MLP neurons of a small language model. Each row is named by its layer, matrix (up: input weights) and neuron, and shows model dimensions 0-95. Each number is 128 + 24 x the weight over its row's rms, rounded and kept within 0 to 255. Numbers have three digits each.
After each neuron's rows, "fires on" lists the tokens most often at its 100 highest values on Wikipedia text that the model never trained on. A number after a token or word is its count.

L4.up480:119113168088110157125109183097147121149168101175119142145136122136078144115143138155126141171146127127150096125114128129103165108148132098083183135181120121153139113094098132064154112132133102163143155146105136154127118129135128111119184165114145141152151087126162132111139121147122104125
fires on: " " 97

L6.up740:128105122123142155146079150087123168152176106110093119127128159172126136092151135113166134116148094166068107144099122115112130146141111113171136119143091153103146122153167133151122127099119163114147079116145137111128159133123088126104169124114120108157112113132090117144128081143150089121
fires on: " |" 35, " of" 27, ":" 16

L4.up1265:082122114166153125120093083132131121155166107101121153112146140123094133143090109147152122167155141095154158133118113133087112158169069102112149112124100171116131138139162120125138147130092119123143141132143127112129141101142110156128175156112152101153135074135115142132122156146145159159
fires on: "ok" 15, "uck" 14, " and" 12, " by" 10, ";" 8, "it" 6

L4.up1520:112110123143148114136122118139120115134138125119091139098131132126122133102150145147105084132137138163126155101156142134111153148156149106094186101146169149123136082135071110127172120137126105098141133166158149152113120146103109171131113139151100121180138092177110105136144162141141094131
fires on: " two" 21, " and" 16, "20" 11, " three" 10, "40" 4

L8.up1241:117133139085109107141109154108138114175132114128131163128153119126101079142127134092135119089159146105113126116112114149142108158170132079106126178143090102139158159124102171093106205119140153132152153145128112152118084096152094095132160131141119131132114116161129159162109111121120130132
fires on: "-" 22, "." 21, " and" 8, "ock" 8, "," 5, ":" 4

L5.up1028:099112169105128145134115120098159112157155144141149113127122098116123136100118121119118079170101146143170089117101134090112145128135120129118109161114127135107178104089122101145156108133109171080140164120133130114152132134140070138138140151102148101124145100126159119151111134140100123131
fires on: "est" 24, "ar" 17, " Est" 7, "ac" 5, " ut" 5, "ist" 5

L4.up848:101120110145137130092133122094121127158136139084127116146134134087121101117115128185121124162153153126157131165093076130105111087134138142141120078117112118117184120115160102120144150116131139125138109149142138124108147121109073127104122122089122117146105106143169153102173148136144123155
fires on: "and" 21, " of" 19, "ist" 7, " for" 6, " in" 6

L4.up860:136102195097141145133104127105100123131167072101119158119147145128095113106137124118142106139157134115136148100117086129133170092161139130123183099122117152145143077151136135094121166128121155146161146196125146148121161139108118144128129195111101128184140095143112150142115143151141119096
fires on: " three" 18, " two" 11, " of" 9, " four" 7, " were" 5, "everal" 4

L6.up1180:098138114102156107159130152085152117124167102132134133150142129126099109097161143143123125151153150088095118107131102070108175161111104112118169142144113101167108155164105153141145136135136096150125124146113141116127129086084111137112126168073121163126141100123144181134116103119128090158
fires on: "0" 45, " " 16, " br" 9, "–" 6, " inter" 4

L8.up982:124118083098133142142135075173134126169151098111148094139199156139105122133116139099155137094128145048144102114130118139092131163132143155158126118133105120130149158135119089130094139134137142134125136148124164121122139123130157098181110101159118061110105163138125124180106113119123084155
fires on: " States" 20, " US" 17, "0" 16, " U" 13, "." 11, "s" 10

L6.up198:107100145126112140126152137140126157143124094123173119141125116091115140127162112117161148123159132136110141150106120150126135138121136106139118075111118141136133149122134150151150104084136141160120143115091133108136143093128080109102092141147108127152107104117111115110135107132110173121
fires on: " in" 21, " and" 10, " T" 9, " In" 7, " L" 5

L5.up853:107122118134160142120138103143157133120132093128111132114139158151147134142134158099155125102122138104114103088121111121100086150133102150123127092092114117130128150132154148131112169131122116109123148148082149132137135134136140093175150190152125116158113159148103109160064119167113139137
fires on: " |" 20, "." 20, " v" 9, " US" 9, " Mar" 8, ":" 7

L6.up1505:121093148127167115125092089104143166138148117119141119115133140119124105120112158113185115142119131119137090115077136125089118123152127123187128181110112195116124114076186128140158104105158135145126155135158138130114193120136059126106119148107146106124094147147112109185118105126158094133
fires on: " a" 64, " the" 21, " of" 4

L6.up1239:123135143097087122163093131120134131134169160114115158168158141116101095147123095086148130104119078132139102105138142142115124134136096124096127174149113140144130120122099113154111140125079147138125135125149134175157154142122134090143147164124100124114122134119132149150105128153115099126
fires on: ".\n\n" 65, "." 26, "\".\n\n" 4

L8.up485:126081085118094147127088111133128117155130143124161098152136127122099125181096153140092129141135134109130108124156137133082151148151118100117129156105082151096146165096124089102120107116105130172172102149126109111125142176081115144124154144146102138138137150158105153119156136132088137109
fires on: "s" 21, "0" 13, "st" 11, "1" 10, "ed" 8, "3" 6

L5.up482:109124141095133094103109127084101145104121122132134130148163137097125112144127097091122095179128094157128172077083125104102116132148116156153131104118125167132124113119142144083149119104134163138172136167124142163119145150093125164133155154117111130125163122150133145143124153138092090120
fires on: " one" 52, " One" 11, " each" 10, "n" 6

L5.up390:151121111107106143154093088117171145101171120123105145135128150158132085086127133100156095108120141097121146113108140110128101113155105117154118097105117122132140115119167110155121165117123134106109179144132136085122133150158063141132135130127149168131138115144145157136095134119147172115
fires on: ":" 31, " |" 30, " " 19, "c" 7, " inter" 4, "ir" 4

L8.up449:110130175132134184152063113118171132155141172129140111138115187161154103127158092088132154130090108112111095121116091130131117100150135147166110119104113149119116081154126126153140111103146143140155097078174170141065142151151095098125128136119077120140130113134135157119152114146110141133
fires on: " |" 50, " same" 5

L5.up524:114111135104109155160066121115118129168169129108153151098151141120117128144122097093163137119099093103137128102083094094116130146177128120152151129124102147137116159105142134163134145106104128164122154094093130112069150170171121128153120099160111151132134150133114138134142103132089100126
fires on: " this" 31, " same" 19, "\\" 13

L8.up1417:095142088130145151083105064122117118155154152113110103184142128165084136120125144145113141142161122108157085133131136145077093134135172112128136130146113143160143165093127124076142147220119083161127139136143144106133153114107149099108164139076134141106132176154141124143159116131105167141
fires on: "0" 36, "o" 6, "y" 6, "1" 4

L4.up509:106098161118133133147088096115151116118156085148165113124164117116107109177129108134132142152153122152158088130128103147088094120181145129129137154179119172138107104140110099104137128126122103110186127112175137127085126109116126088127165127105109082159120094151109156155140107167115088102
fires on: " |" 19, " to" 17, " and" 16, " by" 7, "|" 5, " with" 4

L6.up1413:143118135118115140136098175135136105125149136121125147096139126133120150099108112090150144092148140086137116134110122110123134106143148126110165151139069145141143134126105124104105108146102145153188124133132149151106109094143106143140160125121118119155120083158158105143148138136110105109
fires on: " and" 63, " d" 13, " his" 5, " or" 5

L5.up140:145116141105143171179086126127126121134156124148168165130152158144103138137118107105128129096133122120139098145111132123069115133148125140146105135130115140140142146081091154147131140139129117150139106082127130128066074115172077123127129110145135164169167140140121155160123114154108115136
fires on: " of" 57, " over" 21, " about" 5, " than" 4, ":" 4

L4.up406:121135160183131100133143132119105126122143125114144135140117118125124114124129162116111153118110137074140121137120081041112150151108081125072138156134071129158120130158154139135132159121149111166126115111134146092135114189090134105112148092107132096110101136130126145136128098108106109145
fires on: "u" 23, " cre" 11, "um" 9, " Ju" 7, "osp" 7, "b" 6

L5.up842:134135132132143115121084127154130161130141152129148108097124162114107072137113145119134165111092130096084137178110087101148137107125133152097149102096075123124118105085136081107125136146099140141154172118132154090148140161105111129145184115131095055096125116137112171152130113139126133146
fires on: " pre" 29, " con" 23, "In" 18, "Pro" 7, "um" 7, " Con" 5

L6.up836:161109155130141169136081099118155142105152123135146101140109155151112103088158094109141106110141129124109104088109111117139127103178128114179118117114139164151134124067111121162137149160167122166139136128120150100107127133113176111145108142117097116142149100157131134113108104149073126120
fires on: " |" 66, ";" 27

L4.up1233:078117117142137131126121102146127122151137070116116108168137139133123149114124138142140145121155172114134125134075107133155145153137103153119132118150085118106131137161126158175152119172126128141116142122078160179130157119124101130095132132050153092135081116124126173159101135121141112156
fires on: "l" 22, "ro" 12, " of" 9, "b" 7, "f" 7, "od" 5

L5.up672:134088116115170165141087089132141149103172124123136119170112193172160098102144092120145147149087155083161146087082118113077160130151128141090100127118147119109139115112115105117141143071105131152145122092129132151124111155152121124129171166122135132128083149133143126127094112109112108141
fires on: " of" 29, "-" 19, " the" 11, " con" 10, " techn" 5, "erg" 4

L5.up783:134126117122117132119079117086112114140134128168137196114132162135153097103127145105183116101146119083124082096139102092125152156178126085130138111100065159106142079091127121147148152164135146135108140093153149090084141118159120144125137123166125149159104142141091143146126088160118104132
fires on: " Ag" 14, " ass" 13, " reg" 11, " acc" 9, " circ" 7, " South" 7

L6.up1191:122146132147190133094130093104106114135175119138112137122131134132134142161147101127141131122146107137159138090129130120130118098129104154141107120166071152120126119129136130136138134152182133146140124107117208151142140139103132101149128139121146102108095121135098145174079167123103053155
fires on: " n" 24, " all" 13, " of" 7, "ov" 6, "l" 4, " gener" 4

L5.up1229:128118134075136115124107163126133139102194146141129128125119125165161130156163127100122127154093115117120102097152109130119154121146150139161129110144112138119136140114154103117126136136166130077131127154083171124165138148140121113125124171130101112105101117124111105160120129116073100138
fires on: " the" 19, " p" 19, " col" 12, " State" 11

L6.up824:095119183142118123171102159127123138109162138140110183117150102132160134094147139108111132152097113136137094141092176110116120133127099131082106162103111120108127137137129146115153121139113155092127127126125160133143101150129124119128117189124120111136111077112124134152131120135165103131
fires on: " w" 21, " comm" 10, " most" 7, " a" 7, " suff" 6, " first" 6

L6.up807:132133165171152083120145150141124133168143090142152084143112143104066082149106156150145128100128105116120107145132055081155111096150162136113132086107086149135106100108157126155124117109151113161132126109122137094095117124083125117127144146090108095094058137139118121149134150122128109156
fires on: "o" 29, "u" 22, "i" 9, "ri" 6, " Ju" 4

L6.up918:114134143171141087137110123164122109121126105125108146164150137131109071147132120161163156087103143113121119159099065094119129153104196122139139112141097124136155110146119174167147144091169124137107127127127132107079135096143135133145104145102108133118080065138150115161135108151141137123
fires on: "5" 42, " A" 13, "," 8, " Top" 7, "6" 5

L6.up522:136122096134152132127153108128123156156145104117217151133114147110108087119127130130105105085147127108131097126089129118094129123112084108100121124148134118118154147156147114170161108191117131141142119089101158138135153134125094118130151133095137129119107126151124125116177097129145085139
fires on: " of" 59, " ex" 4

L8.up844:118160109124086141126154121139172149116157121097176126153149167100105105149146143166091134137132172134125166151135147124121140154152153121119159146128080128125152144087114029137111128152129085152136130136124118124140117142136128126150109133109148116097094078129154123117111114139103122149
fires on: " m" 23, "-" 19, " a" 11, "0" 7, " in" 5

L5.up1204:099117116145118126179114118102137119138149172158133124153122139096146134197149105163181113159139112139125128139050126134118123113117140132120126155076104152090113162136159129159138143157109117138111112106105144113160119134087122115122144142109166094132118118131107124138123178122157117181
fires on: "a" 16, "." 15, "an" 12, "y" 6, "in" 5, "ia" 5

L5.up792:106112142123124126132130081182111101122138129099143083115098139125139113142116095146182150136119152134140146147109144134113141134145112084075161097151136132112133095081109105117124127115117111135156119096120137165126120140153130081107138117090142129154146104140154147120145118170148140134
fires on: "5" 19, "3" 16, " called" 13, "-" 8, "===" 7, " especially" 6

L6.up1142:120147104137156125100094137122149121128150134137174137183132147069128091151144129153119111130125146148120162082112139127144122146064148118102109124132121134120123162144075098144115133161139108132120104151126160164153147114086123118124152143113121114128129113150095133090142141130115109127
fires on: "%" 36, "\"" 28, " vocals" 9, "5" 6

L5.up921:139115165111157140140102097133134103119148129099148200137160179136121094092095106105191123165119146125139124178089108120135124087097140134146128162142124136105172122111156096138110133105109152162127143148150147113114133123162106130153133088108143122143146126133121148152106130139103145130
fires on: " over" 14, " Ty" 12, "my" 9, " June" 6, " Ter" 6, " Tom" 6

L4.up1045:107117122126129110161114119126141139130158121112153131114156130141093113132114137122148117102152126170115125164120140096097115142153131153120153163133078139155134116143110166127134189120108124117143175129114144151107131142127116130153111118177107099116125125140104113113129136145135116144
fires on: " w" 25, " never" 12, " I" 10, "I" 9, " once" 6, " two" 6

L5.up793:133086112113094132116126161147153102128166124111140144155134127140138099138140109066087115132118137134116101118124137123133151155153122157155112099153128118131141155114152122141113093115136132090127111146131132116110111137146124152174105147130127106126152133158150163146102116107110126129
fires on: " p" 37, " m" 24, " =\n\n" 16, " the" 6, " t" 6

L5.up102:108114173127118109135129128124161107122136106132124125114110165122119108147164126127126141141116147127103082106102085111139105126124110071129161144148128141135142077092150115081120163142124149131147155176109159109138109142113111166167123111140113130174081100147125155137108132153116112122
fires on: " different" 15, " two" 15, " these" 14, " other" 11, " three" 8

L5.up1356:137126136157126152135140146120117152124143143142137118174142127145051124156141127150106136125154114131120148106076137113183128106127134110131131126162108122147163125102118114099176124148138094142142125146096167130158142092107062123107141161155083128144103101094128129130114088148137115118
fires on: " pl" 16, "==" 16, " in" 9, " Car" 8, " at" 8

L8.up340:123134110139140100124136120115149106116173162089153146130116154124119124104130118126139082123092187119145079141120130125114135128143111149114130180165134138088146151135120095148112121114107136135147153131155150147083150118107107135136170117095125116121051095169159188134144130126135139171
fires on: " was" 39, "," 17, " is" 12, " did" 8, " would" 6

L4.up299:135124143129171129139148180139138133142161144128114117096122151132119110147134139036138129118104146112098129135128096122130138134162143189134138135094088093094155128086137092115163127158050146130148155110143153131168158131132076084144110170146120101147144141117107133134095101152129134196
fires on: " pre" 35, "um" 9, " km" 8, " post" 5

L5.up1241:147142115107144161092120168145148143151178120137144119128149168152156110123119074088125176107107124120164125087101126118120153102129131148159148127138121130122140105124106077133164137059135167172147163113124151125151133100152091106145137161162122156189166154136117140158111127123116086145
fires on: " of" 23, " expl" 13, "197" 10, " the" 10, " for" 6, " (" 5

L6.up256:081126119126123143137177143095118122170119125161125121128164123099099068122149142131133138122129123129147133117119116125118133130134116094102148129155158150111123136129142135097166159184143105105108171107134156125135125133125085130141168123109164138076115140153123144129151148124159123161
fires on: "," 48, " and" 31

L5.up475:139127130125143152089096147102145146156139128164148132074111114104107136153166125122133116115157075096144058124194136091112143162142115081107142128147106152144091129162090114084148135148121092142150131118107133102123104111119157101133152174143108094098148091129069102097151108116124125163
fires on: " l" 35, " H" 8, "k" 7, " Lin" 6, "an" 6

L5.up1447:125133156108129142127110127128138109174132101128145120133145090142147111138147141142113117117089137152099129131113095122091139094124123073174165113163085147142116098172162146152128159150139137142150126154146123104162129110135124107135117156102134104116139125131138140167136162144133146122
fires on: "6" 27, " e" 20, " E" 11, ":" 8

L4.up283:156128122125120125135124149103130128144174121154108151097162119122124080120130072103135117116097114136129068114126131084131152115137127108079120196125077170148132078119112133109139105136138136103156145129136133075091142158148088138132129165189100100142121169111144124128152087123133108106
fires on: " ass" 19, " ex" 17, " cons" 11, " acc" 8, "C" 7, " N" 6

L6.up67:125113157112122182157069112128131136136169184075150152145157145128104083147089118119149122122089151123108097138104100125085118072139073083112122147133109138148127073099145132143143142145096113168130140151167133092113149122132110130153159113143115124140142135125121129151094138133115116127
fires on: "|" 59, ".\n\n" 23, "." 9

L6.up1238:112109146118095140112047131117112122164128155103109130150158137125094112166126102148147042129181122123133139135108100133114135134165110137124117136180105120116140120107114140167145135120092151151128145118146131144104113110143111109068138146116068139159121130129118182128095085107086143122
fires on: " After" 28, " after" 16, "," 13, "After" 12, ";" 10, "." 5

L8.up613:146115135116107139123088124089137103160163111134148127093144156148131132114155133103129120158131111094130154133153136121110166116165127076083121122132147142125137162069150114160127135111151109139133112141083131120114129112153053126123151175153099129135142091142131122135128083136056150127
fires on: " S" 30, " " 23, " one" 7, " P" 6, "D" 5, " a" 4

L5.up578:096085134117118170091149127122116108157131105115178109109158116107087073104129092162166087159124126136218104146120131146110120094135113133074126116136131124104175132156127102146143122118125108093110127122124130133163122152119116148107175159115079099122138099146141160143179117136136099139
fires on: " of" 31, "ed" 13, " met" 9, " made" 9, " up" 7, "es" 5

L4.up493:150123103099123112127082107153181118149145132156132126137107165139152115170135111107159127159149082104119125094066163084160131143127102094080142139102140120115121138122119105117110139129122157140126126127094152119112159141159119148120129164110144137142137110159120164125125110124136116164
fires on: " " 71, " (" 18, "==\n\n" 5

L5.up829:125099102117104171140104139184141146141148087128138104178137146113099102157130117134161101152146152092100132095102105129097115167148115111175101087121094129123173125110117145152126108081128167158133120131114127100135160118125116140165167143145120116112060101125100154122183141120157127109
fires on: " in" 29, "." 16, " (" 14, " are" 8, " In" 7, " were" 6

L4.up976:141084127133125145182115090111142124174136092141172124146137142102084114142129129131121132128163140165123120155146128127104095178128089131119117091162116196163136145097113130111137143120140106162171142107131149100095116101137115137105139136176086131150148165140084164132115130151128119136
fires on: " |" 54, ":" 19, " of" 10, " for" 7, " to" 4

L6.up112:089112116138112108114139175102138101141147104157128152167167159134120127131150087149114132138169094113131117124112140084106147123061142084088121128135139115126164110166096078124161094100144149102165099136099127096084120127130140152121171136131153115121121107135133136131115097116140083134
fires on: " " 55, "-" 45

L8.up107:060078160129136110129112160059117128098121136167113135162147112124082127139134125174110103103159127130142108097141137147115129174146129154120145072139150155131098125155128107114173148134139097108156167148150153116103112118148115147196162147092119125119137140164151123114138166121132143138
fires on: "," 26, " and" 18, " champion" 4, "aph" 4, " medalist" 4

L5.up120:145067141122138143149105118122162112122122103090146118124152137105116095139121135098125127108124097123110110117151080126117117124180141134176107099130102104149123086116119090147139141148121096151110140154152157132098086129154094122146127112110126109113106062131146181153148121151100093134
fires on: ":" 62, " by" 8, " |" 6, " using" 5, "=" 4

L6.up1168:066132154171129159142159094117126157140128144115132149136166158120096114110104148100109130128136114117153064141141136123105117148139137120083130129138135167125118156143171127119153151139137120126158168111141140091106138143114089095140165130093110107123153133132174157129152098118118158148
fires on: "0" 28, "," 23, "1" 22, "2" 9, " a" 8, " met" 6

L4.up127:099121107142127130149118146143163169162144064135136126147130119110068115162095118147128125118177138161133098140138127138116111169147088080158119104157126143137151131115117114119161150131147105105141154134132126132118157089172163106137133112123128121162117159143109137087119135141149137140
fires on: "." 21, " with" 11, ":" 7, "ing" 6, " to" 6, " of" 4

L8.up978:125114130112122171171053110113124115119146132117151140163157124115107065154118091136162114114148105100139110098154127143078124119112100112111125126156093138114123092136119113113138125113121116126134129106150135122117160150131105138102135141148103123129142142124114167169121132112091111129
fires on: ".\n\n" 82, ".\"\n\n" 8, "\".\n\n" 5

L4.up529:122118140116160109158144114162125114157144155100123118126177118128139126129115140124182135158137172096108113097098131083121152103147121079161171061131070114117156116112148144096143113122117104132128181167164165109153169154127126121144128099125114126139056152120117135144103147131137140156
fires on: " E" 45, "ier" 8, "ub" 6, "G" 6, "er" 5

L8.up782:124109138116140159132070106123157110166137139109159128155136162088115110130139092115159129075139111099129094114123086120094118120124102102133114102132092135122139101132114113129117136137143126126135123077126137138139134155134092126122118153141096111104109139120102165135130133104117110128
fires on: ".\n\n" 86, "\".\n\n" 6, ".\"\n\n" 5

L4.up1226:111092137125162155132137098097149116134139102147130144153152162144132101138152109137173105139133101123162091115097135124120138138116143140072147143114128113102176150135128090120151103145076165129151107097158156144127130120132119129161132132085155133115098116141143165161135125104181108169
fires on: " of" 28, " from" 10, "and" 8, "it" 6, "r" 6

L5.up1279:130122117169110142119112163163132120111136132134179117116139134101126151139143145100148121157089108135181128116092149139119115146108099138149130169153106152109148134147173117123134158095135107145142151137118140091129140108111095092163144112111166123132117054120103130112132113143164169111
fires on: "y" 21, " was" 13, " and" 9, "ia" 9, " the" 6, "ty" 5

L4.up72:074112132156147131098104079098119112166149112125109108138162113136108140158173131138154124174132151092108162134116123131149141107150113097148143130116083105112152111160158123121177153156147120162099127153117148162149141161118108151104181090124149082159112053134132080105127127112159114129
fires on: " were" 17, "av" 8, "el" 8, "b" 7, " of" 7, " was" 7

L8.up103:111126137084122141126124088125096122127147137108153124135136147107106150083099127124137128109177146089147078138100134141107144074102107104107140158112146112117170112152154132117127143176081141161148121077160132101174125167120102113117184140124149113121078131142118111131149111128170107137
fires on: " of" 20, "ad" 15, "f" 8, "en" 8, "ag" 7

L5.up1509:152097150131127179134111120151079133108148120106135144109135125164146073134094131132143141091157166110100107119136127119111157156095113132090161175135126137093145124133135162133178120157126098126130162116150142088129147093137144165134143120126121137094085087128098155135141149106140116152
fires on: "er" 17, "s" 10, "is" 8, " also" 8, " mod" 6, "zer" 5

L8.up677:144117121092172140112164105158151162104154121136098102150132157151142092154151120105144144101175055122131140105148150138154105122130114175153164091110123158154115141147104097128132133098108127169156123109139122120130129130114123128090143204087104120159114113125145127106135122110120170131
fires on: "on" 23, "l" 15, ":" 14, "in" 7, " Leon" 6

L4.up1311:092137094138111112118113135118138127161142094160144139109131117145122119116147076131144100141170041111162065114123161120118132125145126126104137119121127139159105137134114108159146156112134116143128157120104108146127136114135142126132185144172071144122134146127133102137115121123133154162
fires on: " " 40, " Sl" 7, "l" 7, " Win" 7, " Sh" 6

L6.up1486:129115136118126109121098103102175151098161170105118205135130181148156117128181124136134104128118119094095113117105168128120126136134154116156129141111109138138148111117157105109143121102111188150125201161166157129126143150125141116143122142100098136161101115147135113132127128126094132125
fires on: " the" 98

L5.up674:130145079148122127114140127115113111137122146122178108167126153108130088116157146126093135129158160116124169139070157093154200169111128094092192141104135096126158183142137106097142130140100124139142156132123128148154139128135133105118126137139117149137146086134097121088106129139138122176
fires on: " (−" 23, " (" 13, " sign" 9, " March" 7, "200" 7

L6.up691:122126126115160129167093125100147131094173129149106167090131148165092124124148139107133120131128150087122128106101133110125139077136107128127133145096129128147163082110147143102127172131135145155132171177115179121146180125136104136146128110090125143154150127181127125114136141113098146112
fires on: " the" 46, " inter" 27

L6.up1504:116131120115132109134148156095117102149130096103126136169169118139136119114129147153129121108128088106146162097161088087122132149087106101101117185142141113125179142138103126110151141088121124148124129137137123099110127158122149130096145159123132149107136144117177122114139085135105133173
fires on: "-" 34, "0" 21, "od" 8, " " 7, "50" 5

L6.up1500:116108100153078174154129133073156134160130139149146133125137124123115124125116117125134150148184140097159138137107127133130120155115140132097169162166131167121119150105127139114121111123113150128157143102117152133106114096153063164149152107155115144166108086145127136183202144115135103151
fires on: " and" 41, "," 20, " or" 13, "ly" 5

L5.up1518:136100125128104142132144162084142113148134146156136147124125166121143146163139088173171131145153105079107115110109095124142134080146139126138137126141096157120132096143147087126121093133108129149147133102113139109167097082101104127143140098075117109112132134119111116156127134131113127133
fires on: " Great" 22, "." 12, "ater" 11, "an" 6, " over" 5, "ay" 4

L4.up734:110134137141086120148110167134145120158135112166131124150151133117120136140156120142140149127176062106106081118145146107124089127114101109091132098133143117144149171156145081093145149107137137138134151104089133112130127105124128129117159132173136088093136087139139087123148108128148134146
fires on: " k" 18, " l" 16, "k" 13, "il" 7, " At" 7, " to" 6

L8.up624:130097124120093173153103131124136101114174148133168121142147138116088099125112096128166121125133105089131089112128114138091129097131097118078128133163090140142139083137074132110135114119102106129153143102127130144132150151131121104124142139119119109122132149126122115153111148131085124134
fires on: ".\n\n" 53, "." 33

L5.up1110:092111133146095119153118135135159126158166130102125163147127108158104114129104138110146094132131148138128123157093131136074121113155115082135145176156113132130124169152154133136128184114152153112161148121094131098109140182127120133173155135159123169096108151168119130138149110170122135135
fires on: " and" 63, "." 22, " to" 5

L5.up831:153122151087154133113123117160142154151126126213152105129099132119145090155116108117153100106121138142126123144118093107128139104121144135136118105157134150137108117155102073153156130132117133141133131094144141122121145152093105162110168155146099092154127119133134126177139149139138115139
fires on: "it" 22, "iss" 19, "on" 8, "iv" 7, "in" 7, " effect" 5

L5.up263:145122145156134100119114154146144134170167109157113142146152136116126142124147152140152123107143112099169125122133068104162136145129158142159143137171101127107166125129122110153143111159159155112129112122143128106151135111153122146087104167128143130147119137133113132072142093119138129144
fires on: "ac" 31, " Bar" 13, " Mac" 10, "ons" 6, "og" 6, "-B" 4

L4.up779:121117122138110091145144130125158130144169110116130136119149135121093103110145122099145108111159118160120069142158144106094092118115092151122121143083072122136156145125113126141132154137144151108126126148131158127138141150134117137137107130136126126101102112134125105139156158154096117128
fires on: " I" 72, "I" 15, " we" 4

L6.up39:119123125188146155146131143173100156125144096111157126114123119105128081137105166119109090105101131150086132162111100097101155130078149087165097154168118110130148135114125096118152088123117077131116096104143132102085168141119171139131146135130156098133089114143141126172138131134119118166
fires on: " ft" 11, " mi" 11, "/s" 11, " in" 9, " cm" 7, " feet" 6

L6.up1190:121107147137141152152133120174146144136140071159165113156099135116084135144110167144181100109115145111169095134087159156090121144129123100148131087141090182101144129119114125135138127104144138119167168119154140154113150092134093108135155123125174106148148137144087105127143149132155102148
fires on: "." 42, " of" 16, " genus" 4

L4.up305:117151150142128114117172176114131128124130128133134151097176123127142140144146130154121143092158173084151080115101146108121168147124088119102163092186119094093137132148136100086119121159102100165137100131123158110145158085166113153125150120120130148185115111144115146092112111135134105179
fires on: " Win" 17, "il" 12, " win" 11, " defeat" 9, "raw" 8, " won" 7

L5.up968:120116128084120134124136143125152106166122136154153143116123148100089091144120125114107104107128121093126077130126106137133159154161156124095166135174110126117180126099102135117169101148111132132127119101109140154104148127111113142139091135110218118136157126126126154158097101172132059158
fires on: " m" 35, " ft" 10, " in" 7, "'" 7

L5.up1013:137126122085070128162091119165146113148168131148163144149139157129117131155155089182101141121172128108121122086119125107159155138113111085083163159090100138144138105136130162145128139114114112102146129138127133111101124122147119124146138146109184138161108112146150141145117085133135112148
fires on: " " 99

L8.up73:133118159101129150099106120115129121165152136120157115153154086110104109118136093103178124129157168135110078120089142142133121129150107126168099153107128149123137128165141089115138135133137124130134124104113147142132110120105114118173147154098058154143114086125111175124122144143062129118
fires on: " |" 31, "," 19, ")" 8, " and" 6, "-" 5, " " 5

L6.up1466:093087092157084129118135122095113104165140116143110155110164128124070089129135121104107165120161135077128128133117135115093129226118128139095152141153143151106120145127132142077119114123100158125141135125154170144151131106106093137155141144175147125170130104180115146123146119122138060124
fires on: "," 80, " and" 10

L6.up1469:122112093118138125173052099114132160174140128132104152165131160115106132172129124116128119150173128100145171143134088111139116140160110122090142143138126152153091104127109133135146138111121125150148140158153150159154144091152104127081161137088106149136134126151114194130091130120120117135
fires on: ";" 34, " but" 32, " to" 7, " before" 7, " and" 5, " after" 4

L4.up1432:130129123111118164103077150123140108161129131178153126130182146112100125128170109173122124167129103110112103085083150079146144116115126083075142116125095130134140137117137096113119138078139118150140116173110128117114129126091128145129147145144127138150097070147149149120105113106114146124
fires on: " " 100

L5.up1456:093066175135125103143097126150098124107135107114165139146081139103079097149124151171129134148146122083149101141130101138109181127141153127123158100123096150128161101149094147117125115104108123145173115171134148136139122096137136137132140137098149093127154087149096154118118143143155108123
fires on: " with" 33, "H" 13, "ly" 8, "'s" 7, " of" 5

L8.up653:126108132119122136155090107153124085138153127109196121133151163106102091117117141121168108110102116104129100106147121122089128103123103105091139143129083140109134092147112125105132126125096138116149150087149152138131189179125099143127143141113111104131106140131127124197119139147105120163
fires on: ".\n\n" 63, " to" 19

L4.up363:136123139103121138144107103120122136133150139095117106151163110138135139103137117144114096111111170134123132154088124089079135095128120085138117154147082155137166107140149149098103085131156080094177143144155124099154140125145122155144153115141119116141123138137149092116138163124138154125
fires on: " E" 93, "." 4